Weights of a small GPT-style language model, trained from scratch on English Wikipedia: no biases in attention or MLP, a variant of Adam for these matrices.
MLP neurons of a small language model. Each row is named by its layer, matrix (up: input weights) and neuron, and shows model dimensions 64-191. Each number is 500 + 50 x the weight over its row's rms, rounded and kept within 0 to 999. Numbers have three digits each.
A block is one neuron, or neurons of one layer that tend to fire together. After each block is what it responds to, as a language model described it from the Wikipedia text at the highest values.

L22.up139:458560573484475591435548417527426457429453481466540487502558446447455519468495426503497429476551533585508538505484478523465492454612528572483498507563519486596588528563452517516413512623493514530468394418426513483430586540470464578427533491518513550524577577476535486490488452480542508465431463568490569573410486501498499536485431498465560509548498503498573477507458590488483557489469
L22.up262:506486487499502483493448474492530527421460549619517453472521434567592431456490421536526595522522488507489526518477557519580465456531536485428468529553411506517494499465456546449449517540488439469515523453483477512489582596434381507468464520415508485474567522486547551471458474490490509528565439546448606498494548475451622504500500456480533450574442501516461530404606551436503521464467
L22.up362:511541488610538500450509479524486511494468513486574405462602556444507506448471440509585530498506515492542479562516467520459445469482504507476552502436549551430531517535495535463420529471513464441595491482463385560488552443457513507484516478531467506548497474545586486471564633432458461455629423513549604461513556558494521593470456476524487597422531479489498542466517432423522634490542
L22.up373:483528499557453576500494428471581429521395556576566547447621491497521454458513462517521519514512460517519528520498500454535534509468526509454447553415415480591506486501479538544535475444443485536473471548445482416534482599438549480464414441460511538584534510546552513498456417543554432544466475546412570552531563542434569550521456491569445548509583567463435495473496562427503525536476
L22.up708:518515570580440555480565559509575511465473498574581416475494504519579562440559513485440503539543578441455487529470458537448520422452523418488554386520552447509591497464389416521476490510472476480589393534419509488523567606482488477508487494588469523483536513428537412504544387379519511424556484572496467485474448484470525483431506532484519447501551510543502503454530521421510570469438
L22.up709:478450453403551488454464491530489472532445494550558482403627489501590536474527423457465462373542511665435564579479480530576472423586511521554498522579425538430463551451518458568476599543466517425494496433441450501455565553428506538529522483524544545549498433484573499496499472475454453464500489481443596474434520434489507550423469578471533457551546386574497490490497460492553518512566
L22.up735:460463458506568519508462380494592464488440578523556430476608486475574462412522458406554500531548475445446515510556469486554577507458624478594477459534475544496576539546526633436530479592522495479553467562507527519517597505475489533507460560509525448504531468520533619503521450496520460452468436526385520494481476433489438509480474482487522607478490491452588548607451501448500548549377
L22.up749:379554520482532476507533426529451540523511487513616558504568474518415570584382452520559497570555478469527467514509586527477586468526595445486432541448493435496528418471424512549431376488521503501476434442493459448553518438474528505510506531566498447469506619536505516414539487466501497536538537579487653529520488572435557507428541485545564495489500433489419542519502533437487508454444
Word and cell boundaries. Space or hyphen tokens at junctions: the hyphen in Governor-General, empty cells in election-result tables, and the gap before a verb after its subject (he knew, He taught).

L22.up156:501515509464497439544519502460553565492533476514637408407456490522548411456539497491533518537484475467483487502535495529536483441466444503487530476586541429501476478486514535435543460491469407476551429438471435482556503520398496455451540452492436471614468415455505529468482505504502507473559569585533572519398576468481487539496516535548639521507514549461434512465481512402466533598469
L22.up363:507549471478496512546471528516496507416507568519615453484508431495487477464502449490575449483509500552420512369517516558450499507434508505509555436508493466470414524532454566460487471485465549496519506464488461507585579474425515534431487546513571497508519486517543479509434550506601590509483522477450471459494516511573483572529529490546471465478567506555518513549501421559627538622492
L22.up381:459530500492408567518495546498568499472559511490461575422460506533502481515474484470554588418557509510509512524543554480521471526481459449519582533507460532554537449423571554475523480542512549474497455334535464530474529519505483433476571557480551536449446512495476538505584476313538573517456555569558512477486482436468483494458455451464513502594540498520461585565488502482441465558562
L22.up435:423472494481528486611410481417463474525546522541499520512415508434457474475505514481547428539509449573520539411490575485651491475530443449525523477425441502557464458507543533511526467581497547491585530521420509516478524503437490488517523511464427522533498545508540551475562483505644478508472539484445529416421439440501476462480539566571415489539570512489409529454402434489455488515539
L22.up493:541522506461489476586514474502552378434499509502508466488464473494512431409456524489465557489521440537540446536467541528645463524476465461569543446411507536551507524486547491431537496502476512494538442518485459413443507431527486488491469575506527487553515536489483496461552504514490469499427605622546554509501470554497529374460542434562457524486453542565528554481535483531585508647510
L22.up592:606467488479490514495412489479552478552387470544586461474444507512526531526441495501557564566540536451499536457475427573540543475433467572472521532521523501459507530471462573495439466549540479448575483512485417437502509546557466506498538506422522560517604465450516398475570535511550542464524463580499562521519497492503497468538510533588535531508377541495505487390446519417555618569530
L22.up647:413524477448461535511560464531441522509439498544592470495482535462464492409536434521516472440555453459501388522460542554541538464452475485525598508527430461584519494509520553537532522479424548424503483404513515467521604542475529551457537506475484538459437508378654509477521442528541475515452523565456547528447515452544642472479428486502525495522512529534436565497506399490532491520472
L22.up729:522453552467468554571523528517509503473469507629535523453522468520435505508429580481562537545476481447405554479490553523582495418417411372505555516443519499487550445456520557469465520545511437471506550475508562560495502522553505472473469522432442549523385580579521524492470515533467507429463528504507481575468466497489471477441504455530547497441457562454455538541446482555497520553478
Word-initial pieces and infinitive to. Opening pieces of capitalized names or country codes in sports tables and lists (U of USA, I of Ilia, U of Ukraine); also infinitive to after verbs (permission to, pretends to).

L19.up153:459510521543567596514564558446538490470456425500417450500556520455451547492585474562484539445500449513563470508485498510542568487550566530481605539424566459529494506583543469540444552520519477539562611446436552504447516442474542563496472574444407564610594480473495485297521444543580535500474451504541508523493518485504509603491501457491595478478588466520537442436586491395518609503505
L19.up419:489486542489550584534448540488545495501482507468526470501488591617526530422527384535549466466567466552406473511561394450555515521451476451499528457541484514574494543528420596550426478404490479470487448504395471539444481545470497483508490482427517645556472509480507435417583442487458454370564441391503505479510502414484525429548449460540466492501485481494541444470422529477610622515449
L19.up484:520477495508502529516475566537529461384589581544459493523643516450495547457504518502451409521523464536496508526513416476558442555450501437455534421446513560548552541464578506472535532489577524551543491499445501488427508437439455511527566448508452510450425619496521432522518508503408556423477444596491515556515322459476430569459496512508502552470467486396454512481489545439595523547480
L19.up652:429455585549503530546456462467549426396482545487558513546518483589510572498480459579531517514507512503522528457432436514437544610500518470515511463555521526481467447544451517559539442445516491522635547504574520529487450524439465479546453501523531508590553513514483560525487460420465532563587510473442533587512514497510499515570488519494576594535547424501478442462490536472505516468449
Predictable next-word position. Mostly the bare space before a word completing a fixed pair or list, like assessment and evaluation, risks and threats, 15 ft; also mid-name pieces.

L22.up46:507427502449515511507421449525536429523489525399477475459480535413455462426448515507435480571482528540527529551571528523517516512559523527499479535530542456515433410513414582460481527501458551434517505575458483513553552464462466493467580486600472454505518579538524474432582415564465503482538426501544667550545412601438575491471531487589578541552432470516537418552425476514478549476546
L22.up86:573576496478460495552574528417423483525466507672542507445496457524477482483458574450475480491558482501471556408557487513583528524499454473541589567420513463489561519551517536453551578535469495532582441531470531529483544520506493538525446595440411507536421589560486512463504512481512420566550577535582527590514555588510583461478495467506484479502444540517428459538520534502610514486444
L22.up87:554597504486469570483472466454525404526497553552519426490551535432443510530459590482508551538533472549415525572488499561513490457492510515534531548412498507606507542482457493496535461480462517528546480439514559546506501482500548506469471479484488471549484526590517541548541483521456518597533451591409487584521530396501503534514500614488470483522656383453436458478507467513611483524508
L22.up108:344511384443425527497457419475496519462490503598560491501467481449488535446546538498514468551507549525590580488471473581548492491503517426465467496525577528588532553496459580508528439459480450528539531471458410461582556582427466431581432521530475477505506647559481528462543555544439450525475489535541548506468572431463547512612408583535483569562477484478501468513472473519495496544463
L22.up146:398480509406517497473459491517467457469480486473550493490500516455500449470502346424583573506542498592533524490547588576518616524522477479531497427525478472582493521514416543545605522466480475424596529524468477590462556555448486435427490553532560512476588530467553604529514499499531496504447517561510568507395507535539481498475479475537518471619413571463552421464410448447499495567560
L22.up334:407520490546439548460483405484547445513488510499583460465509590511571503546439510483491532513516486512561512459463483489471460478493637413495490495542511526556522464508554551458471518522490426556537505425600521557453556415459474505520563546496525489517554579580508486497548459492499436467551511552520494571501471512520533546412526606596645544491529464479403514472477456470532493512545
L22.up366:554539450455553474647502444545518501493581469445567615476507561550489530445505519387576556570469481464521474466448530572440486474402532530458491665480536510509546444415477424432470509552469472481540512359439451463525541461423496413461478553492588524498569536523554519423506530497451501531482484548424466520530534468479534462500504386491615515472534548531546464603486525511531458542521
L22.up690:537498547443497521510482423465417472495478542617502423454593536513485544425475579396498618559524453434493580513542450603567520539584516541497543519443464466572481506482568522497580523531491560532511549501468445486478495492399494514461488569560489539532474475423505605464440519451514561470569424625519502558516527528505572563455516440511496525559439516530410517515545454471499496565583
Biographical predicate verb. The verb after a person's subject in biography prose, mostly was (also is, became), as in "In 1995 he was", "Muthaura was appointed".

L14.up132:441563481504537636519480525507413467521524508438432364477537545444464485545562479538492429607571527526498631397498505517519474484473472454505494456471380406537456482521559508468571501496549530587447473443482491492523553579433489522442473487545486497553537499401530454469450511487489479448474565524518461507486488555474444445537379545470541431575547511416474521458497540403501510593470
L14.up577:564453533468500439508392603485492523563450475467553533486563513525502512422430462545441511459526493521521600525505497493587527518492407486530616526440408403473586476533515458472528511576556519523520538448475576478530470550525482491478464543494414546530496625509502490506503462461480454443436502467469603510514486574481476539484432450464478494500543590543501550450504462425520565515492
Biographical "was" and word pieces. Mainly "was" after a person as subject in biographies (she was enrolled, he was selected) and "p" in "was appointed"; weaker on inner pieces like "ad" in graduating.

L14.up437:539503592526475555520482541495490538533481520534498454402470496546493479552528484416483375489528495515587460471469611608604569457485522476418457421476441521501453549443540496463465417557462398479533570511450426469540613501495504477470520446499452481475443542510508595389518531529565541519560484537445493538401579448467571512580414453529553475535427577517475497434484580516587435616381
L14.up665:547516520454455616488494487537477525514462540548516443493531465445503404582451513511524404496449521430510539502455550617469567454488527454513517488554499591530612477411453501503445544452469463557506512391507553450524480561431443458499578506460453525514486525527585447479522495520504523563491566445404536406555524562495576566498544549550479527468520401529419492430491563485495519553482
Clause-linking temporal connectives. Words that open a follow-on event or clause in narrative prose, mainly after/After, before, while, would, to and with.

L19.up373:443532574518514519591499484492405496559470489490544552433469465412552505592459458528532429545508479452480495467531546518574517497532450503571570509460588415524457536456565567533483400465497522512552435426478488541502567492454492474429564559436448523421614597442519445474533524497523515541492461549553437485423581444559545491580498504460523454534418553601467449355518467401473452477505
L19.up517:524416492476487419569465518484492494474554521492602501508484515478454528491384463592440458548487550550418483430471452607476487429495486436522443553526603573529503446427603506546436486474516530399537510420517454513571523512500516484477537439513550519507551555564513576484533509488505511426553401506473512527482542489567550524514458558483502476501437545531477535439486493452496641525458
L19.up606:508493516437597488508473416440408536477502488468597496453479527435546504523460511474541509644524525542398415504508480539614388488489486450584589549472622496557499568516545476472458505524550491478439484470494573614503462523400511404480550565446472620520491524506512564497565601520565575468459465594508544516516551586456455466450551467421558563587435525466431553455568573432463483527570
L19.up743:504489460485636500545445588504414433404523532577507482442484500435428487510488494488570357528516522498502489484520462537538542544509508507427455505548516507513513441495468624447458470534441454517567477492493472435565503549453510356479508458448523567467507510456506594512465529511517414505490585543471541571444607519459491466504467491471514493523497497619516471437393491508502536526462
Clause subjects before verbs. Subject pronouns, relative pronouns and modals just before the verb, such as it, who, which, we, they, would, could.

L14.up272:421449449449554502526522455496518560394480512563482468489507471453530486446403457540526431429493523510527500429536562508507414518504545469483526509469635530549551490511498526486463503502521589471509506460496359517507497558433501481609637621588443519584570478496595580508467385555489529414490462502529599547452447555486521471496417496525541507561483472420516458497470473538489576454595
L14.up543:427498498425565517488509607502611485479461479575536439486534448434517500469497401441531520510519483504514500415584550533472583469518494516491476464501584547469464557526532573531434486428506485399531529449442439533451521486457495422511572535463457517487562534521569421532489462565457430440606490512417667550463522550418470507432455468519484578565459474395491444472458572529509574483431
Main verb after subject. The finite main verb directly after a sentence's subject noun or name, often its stem before the -s/-ed ending, as in saw, make(s), join(ed), hit.